config.toml
num_hidden_layers = 13
hidden_size = 256
num_attention_heads = 4
num_key_value_heads = 4
head_dim = 64
intermediate_size = 1024
vocab_size = 2048
hidden_act = "tanh_gelu"
norm = "layernorm"
norm_place = "pre"
norm_eps = 1e-05
positions = "learned"
qk_norm = true
attn_scale = 0.193
bias = "all"
tie_word_embeddings = true
parallel_block = false
init = "trunc"
init_std_qkv = 0.0231
init_std_o = 0.00453
init_std_up = 0.0231
init_std_down = 0.00227
optimizer = "cautious_adamw"
learning_rate = 0.00131
beta1 = 0.9
beta2 = 0.98
weight_decay = 0.26
lr_head = 0.00541
warmup_steps = 360
schedule = "wsd"
decay_fraction = 0.913
decay_shape = "linear"
final_lr_fraction = 0.0
batch_tokens = [32768, 65536, 98304]
max_seq_len = 128
doc_mask = true
z_loss = 0.0001
train_tokens = 268600000
max_steps = 4284
dataset = "wikipedia_en"
MLP neurons of a small language model. Each row is named by its layer, matrix (up: input weights; down: output weights) and neuron, and shows model dimensions 48-143. Each number is 50 + 12 x the weight over its row's rms, rounded and kept within 0 to 99.
After each neuron's rows, "fires after" lists the tokens most often just before its 100 highest values on Wikipedia text that the model never trained on. A number after a token or word is its count.

L6.up769:53 67 63 39 73 21 55 54 58 74 54 46 51 44 51 48 62 35 53 52 45 54 54 56 56 58 66 53 69 63 34 66 47 43 66 65 44 57 59 42 42 50 57 26 34 38 47 45 49 59 69 41 57 52 39 56 43 34 69 42 55 58 47 52 49 49 79 45 63 31 33 40 55 54 57 61 70 76 40 68 45 35 58 63 53 37 56 32 25 33 54 48 44 29 34 52
L6.down769:49 37 40 51 50 42 39 52 30 48 27 58 75 41 51 40 49 67 60 49 57 55 52 31 55 42 64 34 38 24 35 66 44 39 53 65 55 45 59 66 42 47 50 55 41 41 52 57 42 52 45 43 66 61 44 50 62 31 46 24 39 56 44 57 67 46 62 60 61 53 44 57 58 51 37 31 59 45 85 53 46 56 38 42 50 53 38 53 45 49 28 60 75 43 43 39
fires after: " in" 44, " his" 8, " the" 4

L10.up286:37 33 55 60 35 61 54 69 52 39 51 55 58 64 64 53 41 37 48 51 49 45 30 56 45 53 52 50 45 40 58 47 42 58 65 56 59 65 43 56 39 49 70 42 23 57 40 37 40 38 73 81 38 71 48 45 64 48 45 38 68 58 54 42 37 57 66 41 55 61 42 55 40 78 49 27 38 39 62 36 41 50 64 55 51 54 51 39 59 38 53 44 45 54 41 67
L10.down286:74 43 68 44 62 64 51 41 46 45 58 60 54 67 71 61 58 57 61 46 49 32 43 42 36 41 55 40 56 48 45 64 54 76 45 51 48 33 53 52 62 37 33 55 42 34 35 44 65 45 83 49 36 67 36 62 47 50 25 59 30 56 38 42 42 52 44 43 53 40 62 44 57 54 41 46 34 39 28 61 55 65 53 43 67 38 39 46 67 47 47 36 60 64 65 78
fires after: " " 25, " ma" 9, " N" 6, "n" 6, " F" 5, " Ma" 5

L3.up541:52 45 65 46 58 48 58 41 36 67 42 62 41 33 51 35 64 45 36 37 49 60 51 41 47 35 46 50 49 46 32 56 45 44 53 64 44 51 51 69 52 44 45 42 41 55 53 29 73 42 59 35 70 54 46 44 87 45 76 54 71 52 59 42 41 68 37 43 51 39 41 66 52 43 36 44 59 51 47 60 48 36 52 73 37 46 58 68 57 50 54 62 68 29 39 48
L3.down541:63 40 69 45 46 53 61 49 42 32 57 58 60 72 29 41 79 51 41 49 37 59 73 37 56 55 53 44 53 66 24 40 40 60 53 52 39 61 74 34 66 39 43 49 46 45 52 48 42 63 64 62 71 38 50 61 49 52 43 35 42 51 62 45 45 30 58 42 56 57 43 54 66 52 48 54 58 42 42 52 46 44 65 24 33 35 58 49 48 44 46 58 54 53 39 48
fires after: " " 22, "\n" 19, "==" 15, " all" 6, " O" 6, " (" 5

L2.up998:68 49 32 32 48 40 35 57 51 51 47 61 48 38 56 23 72 49 22 48 62 56 52 27 33 50 67 51 80 38 29 50 55 36 55 35 37 62 55 45 23 43 68 53 43 53 44 45 46 49 38 49 33 38 47 37 59 46 59 53 58 58 40 55 61 45 46 21 54 46 68 65 56 41 45 42 61 48 58 35 64 56 30 63 37 64 72 50 56 65 49 32 72 41 23 40
L2.down998:60 55 64 51 31 69 61 37 53 57 41 64 53 65 79 47 47 65 60 49 24 53 69 42 63 71 44 45 61 42 75 46 46 45 75 54 51 51 51 44 46 50 22 64 45 58 52 71 56 45 49 44 61 48 56 69 52 43 41 52 58 49 66 32 43 46 29 40 19 51 54 21 50 48 40 46 51 54 59 39 52 44 40 56 46 66 64 33 38 33 72 60 56 50 39 27
fires after: " C" 34, "c" 27, " c" 13, " D" 5, " " 4

L6.up254:34 29 51 23 36 44 43 58 53 60 63 45 46 71 35 43 45 38 65 61 47 60 70 36 37 49 70 56 44 54 36 61 44 63 58 43 45 33 45 70 36 61 49 39 38 58 45 49 49 45 44 39 50 44 67 57 63 62 70 66 52 64 23 56 51 45 47 55 59 17 35 64 74 55 40 41 59 46 44 46 60 43 37 53 44 53 45 50 63 67 62 50 69 54 54 46
L6.down254:49 66 58 67 42 49 33 33 39 51 62 51 60 43 60 37 43 52 32 60 51 32 61 55 65 47 40 53 66 47 54 67 69 37 46 64 66 59 44 60 48 49 38 67 83 37 47 54 54 51 56 67 33 34 55 40 33 50 58 54 40 33 72 56 46 44 24 35 53 62 57 24 51 64 31 62 44 38 50 40 58 30 51 50 46 34 67 39 36 46 27 69 57 48 56 59
fires after: " E" 43, " " 31, " C" 6

L10.up636:38 37 50 37 38 47 28 52 52 31 47 70 65 38 54 35 73 60 32 59 53 46 64 58 73 87 60 57 28 55 23 51 57 35 60 65 24 65 59 53 39 60 50 64 37 44 62 59 51 52 61 50 65 63 59 49 50 44 58 37 66 53 52 71 54 48 46 43 69 54 53 47 71 83 32 45 73 39 52 45 44 67 51 48 46 53 49 47 56 62 53 33 42 36 37 53
L10.down636:43 34 58 41 44 59 44 29 52 76 56 25 44 38 52 56 55 54 58 52 40 46 40 43 60 51 51 61 55 52 76 41 55 30 44 54 56 39 62 38 37 60 36 60 57 53 54 55 53 41 64 58 61 44 41 55 60 49 50 66 45 55 40 65 46 57 59 40 49 45 37 45 45 68 51 49 66 53 41 49 48 57 35 44 60 45 34 42 53 22 37 45 54 36 48 55
fires after: " " 35, " C" 10, "C" 5, " c" 4

L2.up832:52 56 54 71 76 46 53 39 58 67 61 52 58 22 48 49 47 55 48 58 52 65 64 56 42 42 52 46 58 41 40 62 53 54 44 46 58 59 32 64 47 45 66 50 42 53 51 47 57 42 55 65 45 43 43 50 59 46 58 55 32 38 44 45 61 39 53 57 64 22 70 56 39 57 49 53 83 59 43 41 84 46 60 58 51 71 27 35 38 65 37 51 55 36 48 35
L2.down832:47 55 48 56 21 69 45 46 56 51 46 45 51 58 55 42 49 50 70 48 54 86 66 13 42 34 28 48 47 45 37 44 56 49 34 68 39 32 68 47 59 41 51 50 45 50 51 72 63 51 50 63 24 68 66 51 48 77 50 42 32 47 36 25 49 40 38 46 22 40 55 42 48 43 60 43 41 38 43 45 51 59 61 31 46 45 22 51 57 61 46 46 48 57 60 46
fires after: " a" 54, " an" 18, "A" 9, " An" 8, " the" 7

L2.up88:51 54 74 52 42 47 50 52 62 56 77 63 57 45 35 48 48 59 40 55 40 39 72 47 28 53 57 80 64 49 40 45 69 48 43 64 42 52 47 57 52 55 79 49 37 62 45 50 51 47 67 43 63 52 36 34 50 68 41 34 42 48 47 22 55 61 42 46 75 42 34 44 79 55 51 34 78 58 47 45 52 66 62 42 48 54 56 40 72 49 53 47 48 47 38 53
L2.down88:54 51 45 48 43 48 65 41 57 61 62 37 49 64 52 64 40 47 48 37 57 47 50 35 47 39 34 68 47 45 60 29 80 41 62 47 54 49 48 41 61 55 48 39 48 57 45 77 40 72 53 45 41 49 48 48 46 50 49 42 57 46 33 51 47 49 50 52 41 49 38 54 53 45 43 44 53 48 47 48 50 62 46 54 57 61 48 60 44 48 41 65 43 64 29 37
fires after: "\n" 39, " 0" 6, " 4" 4, " 1" 4, " 3" 4

L3.up707:65 55 53 55 46 42 49 49 39 43 65 49 26 79 59 48 57 46 47 75 48 30 55 78 56 51 52 43 45 67 40 70 58 51 46 51 60 55 46 53 30 53 64 57 47 50 49 36 75 47 61 48 43 54 47 55 56 55 47 64 64 38 31 61 58 43 55 31 48 71 59 33 44 73 44 60 44 37 47 64 24 37 68 35 49 46 47 44 75 55 74 52 53 40 36 53
L3.down707:33 55 93 54 49 38 31 47 34 42 22 60 58 43 61 60 58 39 54 44 45 50 38 35 59 55 32 49 50 40 56 56 65 42 57 33 33 68 55 43 61 39 36 40 56 59 51 67 40 30 40 42 63 42 49 50 62 60 57 27 44 62 54 42 34 53 32 33 36 65 36 63 61 68 56 36 62 62 48 60 60 49 48 56 47 41 43 51 47 26 51 59 61 32 85 54
fires after: " p" 27, " P" 20, " at" 7, "v" 5, " At" 5, " in" 5

L6.up767:56 55 33 50 40 36 71 61 51 58 48 59 45 60 70 61 46 38 48 44 27 34 48 61 44 61 55 66 50 24 59 67 65 34 51 59 52 25 48 39 37 61 36 65 34 71 37 44 61 41 59 44 66 47 58 47 48 70 43 52 54 58 54 65 41 43 52 27 52 58 31 48 53 51 53 49 39 54 60 53 49 46 46 42 46 53 44 43 55 60 67 48 54 55 42 56
L6.down767:84 60 52 64 66 40 52 62 43 50 64 32 45 34 59 54 53 40 56 60 47 39 67 47 66 46 41 48 47 60 34 43 32 54 48 62 51 39 45 46 44 50 65 46 51 49 66 46 70 39 49 51 49 71 56 44 59 57 22 32 56 61 53 79 52 56 54 40 26 53 34 43 23 54 67 52 35 45 64 57 42 22 50 58 19 57 59 64 58 53 53 34 36 77 60 62
fires after: " at" 12, " O" 10, " Bro" 9, "e" 8, "o" 7, " W" 7

L8.up866:48 48 62 42 59 67 40 44 50 57 57 59 53 50 50 49 46 60 44 48 46 55 45 51 35 62 40 53 64 60 34 55 49 39 54 49 24 83 52 31 53 62 76 51 42 49 58 56 53 40 47 44 57 47 66 37 63 45 58 53 54 40 36 27 54 56 47 15 47 29 66 45 48 59 50 56 46 45 51 71 73 47 40 67 44 38 31 61 62 25 39 61 58 47 49 51
L8.down866:33 27 56 69 53 73 56 53 30 56 51 59 58 37 43 34 39 37 53 55 49 50 32 44 27 53 73 57 52 43 32 50 41 44 43 45 51 32 29 21 46 50 40 08 52 69 50 43 42 26 37 59 41 31 64 28 47 73 50 59 48 29 68 43 42 59 40 26 48 69 35 58 29 44 51 51 69 58 49 57 69 41 50 50 49 59 61 48 49 48 78 55 49 37 73 47
fires after: " in" 24, "," 23, " In" 6, " March" 5, " December" 5

L3.up981:37 53 50 48 54 51 40 42 48 69 64 60 63 63 60 48 59 56 34 52 52 60 52 38 30 49 57 63 66 32 24 53 66 31 44 50 53 47 35 57 49 70 52 57 32 71 39 40 35 63 63 48 37 47 66 52 55 47 64 60 45 52 43 58 40 56 18 45 63 34 45 62 67 65 42 45 60 51 50 42 34 54 37 69 61 59 59 44 41 50 47 47 55 56 37 42
L3.down981:60 52 60 53 63 42 37 54 51 46 45 44 41 62 74 68 59 48 51 36 42 57 25 72 58 59 41 41 36 36 55 29 53 45 53 68 32 67 73 44 62 34 37 51 57 41 58 47 35 69 57 40 55 31 37 51 54 62 50 52 33 56 56 67 44 66 29 70 45 44 33 49 67 59 49 46 70 34 37 40 40 44 42 58 41 62 45 31 53 55 50 39 39 50 47 40
fires after: " " 74, "." 9, " |" 4

L5.up548:42 44 30 60 54 44 60 56 35 65 49 46 59 40 39 42 82 40 24 36 43 66 60 73 67 48 44 70 57 57 23 38 46 51 43 53 52 43 30 61 50 70 48 46 29 50 40 38 58 58 49 45 43 51 69 48 51 44 63 62 51 44 53 60 60 54 34 40 51 31 46 68 36 59 42 52 66 54 50 45 48 60 39 73 43 59 54 47 68 45 76 33 41 45 55 48
L5.down548:56 42 68 46 52 46 45 41 45 58 47 48 65 46 70 51 55 35 50 45 40 57 53 79 69 39 53 56 50 61 56 33 38 52 33 38 44 56 69 58 54 43 41 41 42 36 66 39 52 37 57 67 48 35 47 44 71 83 53 62 37 53 64 48 55 43 44 50 57 46 41 38 59 66 36 47 65 58 47 46 39 62 63 55 40 70 28 37 30 21 45 28 44 61 52 53
fires after: " " 44, "A" 9, "." 5, " (" 4, " m" 4, " c" 4

L2.up945:50 44 46 50 46 69 40 51 62 64 68 50 60 53 41 47 48 56 35 65 46 43 59 50 46 48 58 51 73 57 52 35 59 46 49 50 55 41 42 56 77 49 61 52 36 54 45 39 46 48 63 45 49 47 41 53 54 66 55 37 61 48 33 21 38 60 39 51 62 47 53 42 69 61 66 46 60 55 51 44 70 66 67 43 60 46 39 63 54 39 48 44 36 45 45 51
L2.down945:40 69 50 63 47 51 58 54 53 68 58 56 55 63 42 52 43 32 62 67 57 60 60 49 53 50 54 66 62 24 64 56 55 36 69 62 55 66 56 36 55 48 59 48 52 70 42 49 41 73 61 51 57 38 42 55 33 51 65 39 49 62 31 65 41 50 56 75 46 58 39 45 48 38 25 40 51 45 53 43 46 66 51 35 56 57 49 29 43 45 36 28 29 55 36 38
fires after: "\n" 100

L2.up536:38 40 40 51 54 43 57 37 72 31 46 61 33 51 40 36 45 56 54 56 57 32 60 65 43 47 58 38 50 67 54 54 36 14 72 73 41 49 48 55 65 37 53 49 65 52 48 41 63 44 54 52 35 69 55 48 23 63 37 44 42 47 53 58 66 41 39 44 57 55 71 51 62 47 60 74 65 75 33 38 65 38 46 34 50 50 74 54 55 56 48 36 55 42 38 62
L2.down536:37 61 47 59 62 58 56 63 60 56 35 55 33 53 46 58 56 60 64 59 57 33 54 60 70 44 58 58 47 41 57 25 55 36 33 57 73 64 58 47 36 39 42 27 65 39 53 33 59 35 47 48 47 43 66 41 49 41 47 49 42 44 35 38 61 11 52 44 51 41 65 62 60 62 65 51 50 42 40 47 31 16 75 58 59 46 43 41 73 46 61 51 50 61 53 50
fires after: " re" 25, " Re" 13, " an" 8, "re" 5, "if" 5

L8.up799:45 43 55 60 77 51 46 71 71 56 41 56 59 64 40 32 50 36 42 65 62 52 48 54 36 46 50 32 64 68 41 60 64 49 77 56 49 71 55 59 42 19 74 47 41 62 53 62 57 14 48 41 56 58 60 37 48 61 63 28 50 62 41 44 51 50 54 38 57 24 45 36 68 53 38 59 48 49 53 27 58 44 65 70 47 48 30 47 66 34 47 36 51 41 58 49
L8.down799:49 49 43 48 58 46 48 52 43 50 39 53 50 58 40 60 47 55 53 58 47 52 47 57 53 46 51 62 56 54 58 54 52 43 47 50 42 49 52 53 69 38 50 50 61 43 48 29 55 53 52 41 46 57 55 50 48 54 53 56 41 53 48 35 47 48 46 59 46 45 53 57 54 53 57 49 52 52 52 42 45 44 53 56 55 52 55 64 47 45 47 50 62 48 54 42
fires after: " an" 41, " was" 5, " is" 5, " a" 5, " I" 4, " " 4

L5.up288:62 34 21 45 74 41 40 70 48 59 62 38 65 52 47 50 65 40 39 62 55 57 42 48 58 76 49 55 54 61 27 28 51 58 36 56 53 53 45 56 65 66 35 36 45 61 35 56 52 54 53 59 56 52 56 38 48 51 44 48 63 45 65 38 45 66 44 64 52 54 36 54 35 80 55 29 54 42 48 25 59 36 58 46 56 56 40 62 46 47 39 62 50 38 55 50
L5.down288:56 66 57 54 32 35 32 29 56 57 48 62 42 46 66 53 79 57 49 59 38 58 47 58 64 56 33 55 34 60 49 60 38 55 56 47 10 44 55 59 62 50 44 66 55 47 58 59 61 58 92 47 45 60 47 52 37 49 40 56 45 49 47 56 52 25 53 48 48 64 68 36 52 59 41 47 47 58 48 62 47 72 60 49 53 62 48 42 33 39 46 46 46 49 55 63
fires after: "." 42, "," 18, " " 6, "I" 5

L2.up184:55 39 55 44 35 22 38 64 72 45 43 48 40 70 67 35 76 68 33 33 52 44 65 49 42 44 49 79 46 47 46 55 55 45 58 45 41 50 39 25 51 40 53 37 34 48 50 21 38 30 42 42 50 55 49 64 50 53 51 59 46 51 57 48 50 45 36 54 55 53 39 66 71 54 43 53 46 52 46 50 66 41 30 52 47 67 52 51 51 52 72 40 52 45 40 77
L2.down184:60 45 43 28 37 57 46 48 67 38 34 43 53 38 61 39 46 47 37 41 38 43 42 49 76 47 66 53 59 64 62 64 65 53 43 57 70 77 62 25 56 51 58 24 42 70 41 51 40 47 65 53 52 57 52 38 55 39 67 49 45 58 46 71 26 51 44 44 58 50 42 71 68 40 40 54 47 49 56 39 58 25 59 59 25 55 40 66 42 42 55 39 57 30 38 37
fires after: "s" 37, "c" 13, "us" 8, "l" 5, "g" 5

L2.up905:34 49 61 61 34 45 34 57 59 46 30 48 48 46 61 54 56 46 42 69 36 47 46 47 39 58 74 56 56 34 45 46 59 30 61 42 40 36 50 40 47 40 54 46 44 61 32 40 34 32 61 49 82 62 47 58 61 50 48 36 61 50 57 35 33 49 51 35 65 46 38 38 77 46 59 29 42 76 48 39 47 40 44 50 52 75 59 44 52 55 45 51 52 29 51 45
L2.down905:61 49 52 50 60 63 73 87 39 54 58 33 43 29 52 65 38 53 78 21 40 48 54 68 32 35 65 45 48 49 58 45 62 44 49 49 57 49 48 36 42 50 66 57 72 51 54 38 53 36 59 55 64 44 27 50 60 55 66 58 47 39 64 49 59 53 33 53 28 35 51 52 55 36 52 40 68 52 43 72 64 50 39 37 29 74 60 46 52 47 43 53 32 52 50 57
fires after: " O" 18, " f" 14, "o" 13, " pro" 7, " or" 7, " Ro" 5

L6.up925:72 35 59 48 68 60 37 53 55 47 45 58 58 61 45 38 65 37 37 55 35 36 55 62 60 45 38 54 57 61 34 59 48 40 35 80 42 58 36 53 52 51 61 31 47 58 44 52 60 59 42 46 31 57 59 40 48 43 58 54 62 40 60 71 58 39 47 36 46 30 66 43 54 61 45 68 53 63 27 51 44 38 53 42 41 56 42 66 66 54 60 44 59 53 60 33
L6.down925:35 58 35 62 63 50 61 68 40 46 49 74 54 27 59 66 39 65 48 61 56 58 32 54 46 61 75 37 65 46 36 47 47 85 57 63 25 45 41 46 63 39 54 31 61 53 43 46 46 25 41 58 63 41 70 46 63 62 59 44 28 43 50 42 54 44 54 47 74 86 33 43 59 64 49 53 47 49 53 49 56 37 49 51 55 45 47 52 48 45 44 38 65 19 44 41
fires after: " in" 27, " the" 23, "out" 5

L2.up903:63 50 48 37 47 14 51 53 38 66 56 41 50 66 55 43 46 62 58 60 41 49 62 58 35 63 47 50 46 41 34 34 48 49 56 46 35 47 14 56 34 60 54 64 39 60 57 46 36 46 46 53 65 63 65 66 67 77 59 70 49 60 47 35 44 46 49 32 59 45 42 44 42 50 57 34 67 71 50 46 38 57 57 71 51 50 39 52 64 66 68 78 27 26 39 47
L2.down903:36 63 59 53 38 29 37 35 65 49 29 47 38 50 75 43 38 61 50 58 38 64 55 59 47 40 49 61 47 58 39 67 53 34 40 26 48 77 59 50 35 46 32 65 70 40 67 46 41 79 56 55 57 36 58 54 42 53 51 52 60 33 48 62 54 43 56 38 44 51 46 58 51 64 58 40 47 62 38 65 65 56 47 49 31 51 63 40 27 61 40 50 46 55 56 34
fires after: " " 62, " E" 5, " d" 5, "ri" 4

L5.up228:40 37 41 52 37 59 66 26 80 33 47 51 37 62 50 28 56 68 55 71 36 23 39 61 42 45 32 57 43 37 52 50 13 24 57 51 55 57 45 53 56 43 70 39 42 58 51 62 60 40 57 49 33 69 68 63 40 51 50 38 61 46 30 40 50 65 57 25 54 48 63 57 35 62 53 44 76 55 46 51 46 38 16 44 60 43 50 39 59 46 67 46 43 58 30 61
L5.down228:47 48 32 44 56 53 60 46 81 35 53 39 67 62 53 57 47 54 48 83 47 54 35 52 43 43 44 45 50 53 41 37 47 40 38 71 44 46 44 62 51 60 57 58 59 48 40 54 43 39 37 55 40 50 40 30 38 27 54 42 42 47 38 47 32 31 40 61 48 39 43 33 46 60 57 48 52 49 41 24 48 57 58 34 60 33 48 44 28 62 53 61 47 50 43 49
fires after: " " 19, " re" 18, " con" 13, "-" 7, " Con" 4, " un" 4

L10.up621:41 43 54 61 59 63 56 59 57 47 57 76 60 53 58 43 52 51 55 65 43 58 56 72 57 51 39 40 61 34 55 64 54 64 52 41 46 54 43 50 39 51 68 34 52 59 42 51 57 48 65 50 41 54 55 64 53 63 52 45 67 66 49 37 41 41 65 32 58 70 53 56 52 40 47 54 34 71 59 49 60 47 52 49 77 61 77 67 71 36 66 51 49 42 54 43
L10.down621:76 37 36 52 34 66 62 51 52 48 45 74 36 32 58 61 59 62 51 40 44 57 50 54 55 66 70 48 47 64 35 56 50 39 31 58 46 49 34 20 45 54 52 60 62 63 49 24 49 62 62 67 41 44 36 52 68 27 39 34 50 56 47 52 75 73 36 41 44 38 45 36 66 25 62 50 44 58 48 62 81 35 57 37 45 43 44 56 66 46 58 49 46 49 60 66
fires after: " " 33, " an" 9, " no" 7, "n" 6, "o" 5, " a" 4

L2.up28:44 70 66 67 55 47 58 45 42 67 38 62 81 41 37 53 44 70 47 65 70 54 51 68 46 41 39 44 80 38 34 52 48 66 53 53 40 65 32 44 36 39 59 48 43 30 36 61 33 64 50 56 51 60 43 47 56 56 44 34 40 45 47 56 60 66 44 50 54 55 49 30 33 45 85 62 51 55 45 59 59 45 75 41 49 56 45 63 47 44 48 55 53 47 41 43
L2.down28:55 49 38 52 50 56 36 42 40 59 43 59 39 53 61 39 42 52 44 61 65 64 52 27 61 45 46 32 41 37 28 57 73 64 48 65 44 45 43 55 51 62 52 44 30 58 49 51 72 46 49 37 21 29 55 60 49 38 27 35 23 38 45 39 57 34 56 60 40 60 61 60 55 48 16 41 42 46 51 52 39 46 55 36 53 62 54 41 73 45 68 40 40 52 60 49
fires after: " a" 23, "ly" 18, "y" 8, " A" 7, "A" 4, " I" 4

L2.up323:67 51 45 47 56 49 56 55 79 46 67 47 52 50 42 43 56 62 43 37 50 47 47 69 57 44 53 60 66 48 29 48 32 34 51 53 32 62 38 51 18 46 60 54 35 43 47 43 44 44 22 70 44 37 47 60 41 50 55 51 27 54 56 42 50 76 41 50 48 61 48 44 53 62 35 42 71 70 58 36 75 46 33 61 37 64 75 37 61 57 52 57 51 63 66 47
L2.down323:49 54 62 38 47 51 50 36 53 50 55 65 72 52 76 55 72 43 64 64 36 50 54 60 81 45 51 45 61 50 55 46 40 36 48 50 48 63 54 40 43 49 41 51 47 34 36 61 32 63 33 53 38 52 61 33 34 54 54 63 49 56 70 43 46 68 40 50 36 45 58 58 59 51 55 45 55 36 69 37 39 19 43 57 50 58 59 53 33 53 56 43 40 56 50 41
fires after: "s" 62, " c" 16, " Z" 6, "c" 4

L3.up851:61 54 47 33 27 12 53 59 57 35 74 50 49 59 50 52 43 51 65 24 63 45 55 36 50 51 68 58 64 67 37 51 79 50 58 59 28 56 38 54 22 44 56 61 20 44 52 23 37 41 36 53 58 43 48 65 44 68 35 42 48 51 52 49 46 64 39 54 48 56 49 55 69 58 36 49 43 50 55 60 50 55 47 56 45 65 48 53 51 38 47 68 50 65 55 51
L3.down851:68 43 46 28 40 61 68 56 62 56 42 42 56 60 59 53 41 43 25 58 50 56 51 45 38 43 53 49 52 46 28 47 41 69 58 28 41 51 54 53 53 75 53 48 58 52 40 59 50 56 53 57 62 21 42 56 54 48 39 83 54 53 56 42 37 63 37 38 56 59 37 54 56 46 47 45 38 47 53 44 58 45 42 46 50 52 44 44 60 66 33 72 47 70 46 29
fires after: "s" 53, "c" 10, "ri" 7, " Ri" 6, "ur" 4

L3.up854:40 36 58 37 73 40 52 46 34 52 37 47 39 51 51 42 45 58 43 72 53 47 61 48 45 49 59 48 65 39 37 67 49 46 51 63 08 50 54 71 27 33 79 30 59 61 39 61 56 52 58 42 54 68 49 35 43 51 74 50 56 68 63 35 41 58 54 47 53 56 57 48 46 76 51 61 83 51 34 32 37 44 48 58 56 52 44 49 53 56 53 54 34 15 45 46
L3.down854:55 39 42 52 67 58 37 47 32 43 60 40 32 56 35 66 34 67 35 63 46 26 36 36 38 44 33 43 58 57 76 56 54 44 56 38 41 51 41 35 71 51 42 49 71 58 56 50 47 44 56 43 37 56 62 47 39 52 53 41 67 56 58 28 63 33 36 64 57 70 46 52 60 49 51 56 56 35 33 37 69 51 41 55 57 28 53 69 44 63 43 40 41 37 63 38
fires after: " an" 30, " re" 10, " C" 9, " the" 8, " " 7, " as" 7

L8.up910:71 32 75 48 49 59 42 84 72 77 49 37 55 40 47 41 47 51 50 60 41 35 36 56 52 46 44 54 49 53 22 56 26 32 52 48 48 67 39 68 55 43 70 56 48 53 18 57 53 68 61 53 40 54 42 37 44 44 50 26 54 42 51 54 57 63 55 48 50 44 45 37 35 55 50 44 80 47 32 45 29 42 27 52 49 40 65 33 50 49 60 40 34 29 21 51
L8.down910:50 44 26 53 55 29 52 65 48 41 27 63 89 45 31 48 45 54 77 34 49 36 63 50 54 53 32 40 39 44 47 42 42 43 47 60 40 62 57 44 52 37 41 62 68 33 39 64 46 58 56 45 31 49 48 49 45 48 43 31 61 44 57 45 46 33 58 47 42 66 50 77 61 59 51 55 18 42 46 25 42 28 60 55 60 36 59 51 58 41 40 65 78 45 55 51
fires after: " in" 38, " con" 9, " ex" 6, " In" 4, " the" 4, "f" 4

L2.up223:41 61 37 47 50 46 40 38 65 44 65 74 33 41 45 45 45 69 53 68 55 60 50 71 58 41 67 37 55 32 43 73 32 57 41 64 11 28 48 49 43 48 79 40 58 57 53 52 66 62 40 45 26 44 46 46 59 50 56 52 45 32 41 38 44 40 58 40 57 63 71 51 41 55 42 52 52 61 58 57 80 44 45 49 32 45 71 48 64 58 44 50 41 52 48 49
L2.down223:45 42 21 54 52 61 43 59 63 48 50 60 54 49 53 65 42 41 37 66 50 51 62 66 69 39 45 54 52 66 32 66 59 58 26 43 48 42 72 48 47 72 66 60 37 41 53 52 36 53 41 55 42 48 61 25 34 60 64 36 50 59 20 40 35 31 44 32 62 70 29 58 74 62 50 48 40 34 50 39 43 51 49 49 36 70 29 44 54 53 56 42 48 41 67 63
fires after: " con" 18, "e" 17, " E" 15, " Re" 12, " re" 8, " Con" 8

L5.up925:56 11 45 35 54 70 52 65 49 38 52 63 46 66 41 38 58 49 46 70 69 45 68 41 71 39 41 43 45 48 36 43 57 39 38 75 68 41 36 57 44 51 56 53 57 58 54 54 53 36 58 37 58 45 60 44 49 32 54 53 67 48 39 60 75 42 46 28 51 39 66 55 46 88 69 39 75 39 56 45 46 47 43 46 47 68 50 45 65 56 54 48 42 44 24 35
L5.down925:52 68 52 15 42 50 47 44 23 30 45 53 50 45 72 64 42 58 48 55 64 69 16 48 50 36 66 41 42 69 44 41 42 35 49 55 42 59 67 68 45 44 54 53 70 51 27 35 58 42 42 46 63 44 42 58 53 51 55 59 31 32 39 52 35 32 39 69 57 53 41 74 52 74 50 50 36 51 59 51 45 55 53 53 27 51 43 65 48 36 72 60 69 55 70 29
fires after: " in" 30, " In" 21, "in" 7, "N" 6, " A" 6, "\n" 6

L2.up266:41 66 66 64 49 35 46 51 58 76 45 67 57 49 47 39 57 40 32 74 44 47 42 60 57 52 37 52 52 32 28 67 46 51 47 50 52 64 30 49 31 49 52 50 52 56 40 55 44 53 31 58 55 53 61 36 59 36 56 31 69 52 45 56 73 62 53 28 56 59 72 53 33 82 58 48 57 60 54 56 81 53 43 64 45 40 41 32 60 62 64 49 49 44 53 38
L2.down266:45 46 26 37 48 50 46 46 42 41 45 37 69 53 78 41 54 43 78 54 57 45 58 51 59 63 48 55 42 53 40 67 62 38 44 71 43 55 41 39 44 55 38 42 34 48 26 66 44 33 67 46 38 67 40 56 56 52 51 44 44 61 24 47 50 58 39 32 46 55 50 63 48 41 37 54 48 62 33 49 59 41 42 50 38 44 41 48 61 58 41 73 48 50 60 66
fires after: "A" 24, " A" 18, " J" 10, " M" 9, " a" 8

L2.up785:59 37 51 34 51 47 65 59 38 63 49 59 50 65 52 24 39 49 56 51 57 52 53 47 47 49 60 50 68 43 33 63 23 33 50 52 27 68 42 72 49 29 52 49 51 46 35 57 42 50 62 42 55 60 58 54 48 58 48 43 42 42 54 39 74 61 51 45 51 54 34 32 32 56 53 48 49 41 51 51 55 16 36 54 77 33 63 53 48 37 55 61 41 45 20 46
L2.down785:65 51 60 56 40 38 45 36 57 75 53 42 42 76 43 43 61 56 40 29 52 40 62 51 54 45 41 52 46 63 65 30 22 37 19 33 44 41 36 48 64 27 32 44 43 38 45 57 39 55 53 40 50 33 49 46 28 58 57 43 48 50 55 42 33 45 62 56 50 60 57 66 65 77 61 51 52 61 51 59 43 37 67 47 42 38 55 51 36 43 53 52 59 44 61 26
fires after: " con" 28, " at" 22, " in" 20, " as" 16, "s" 5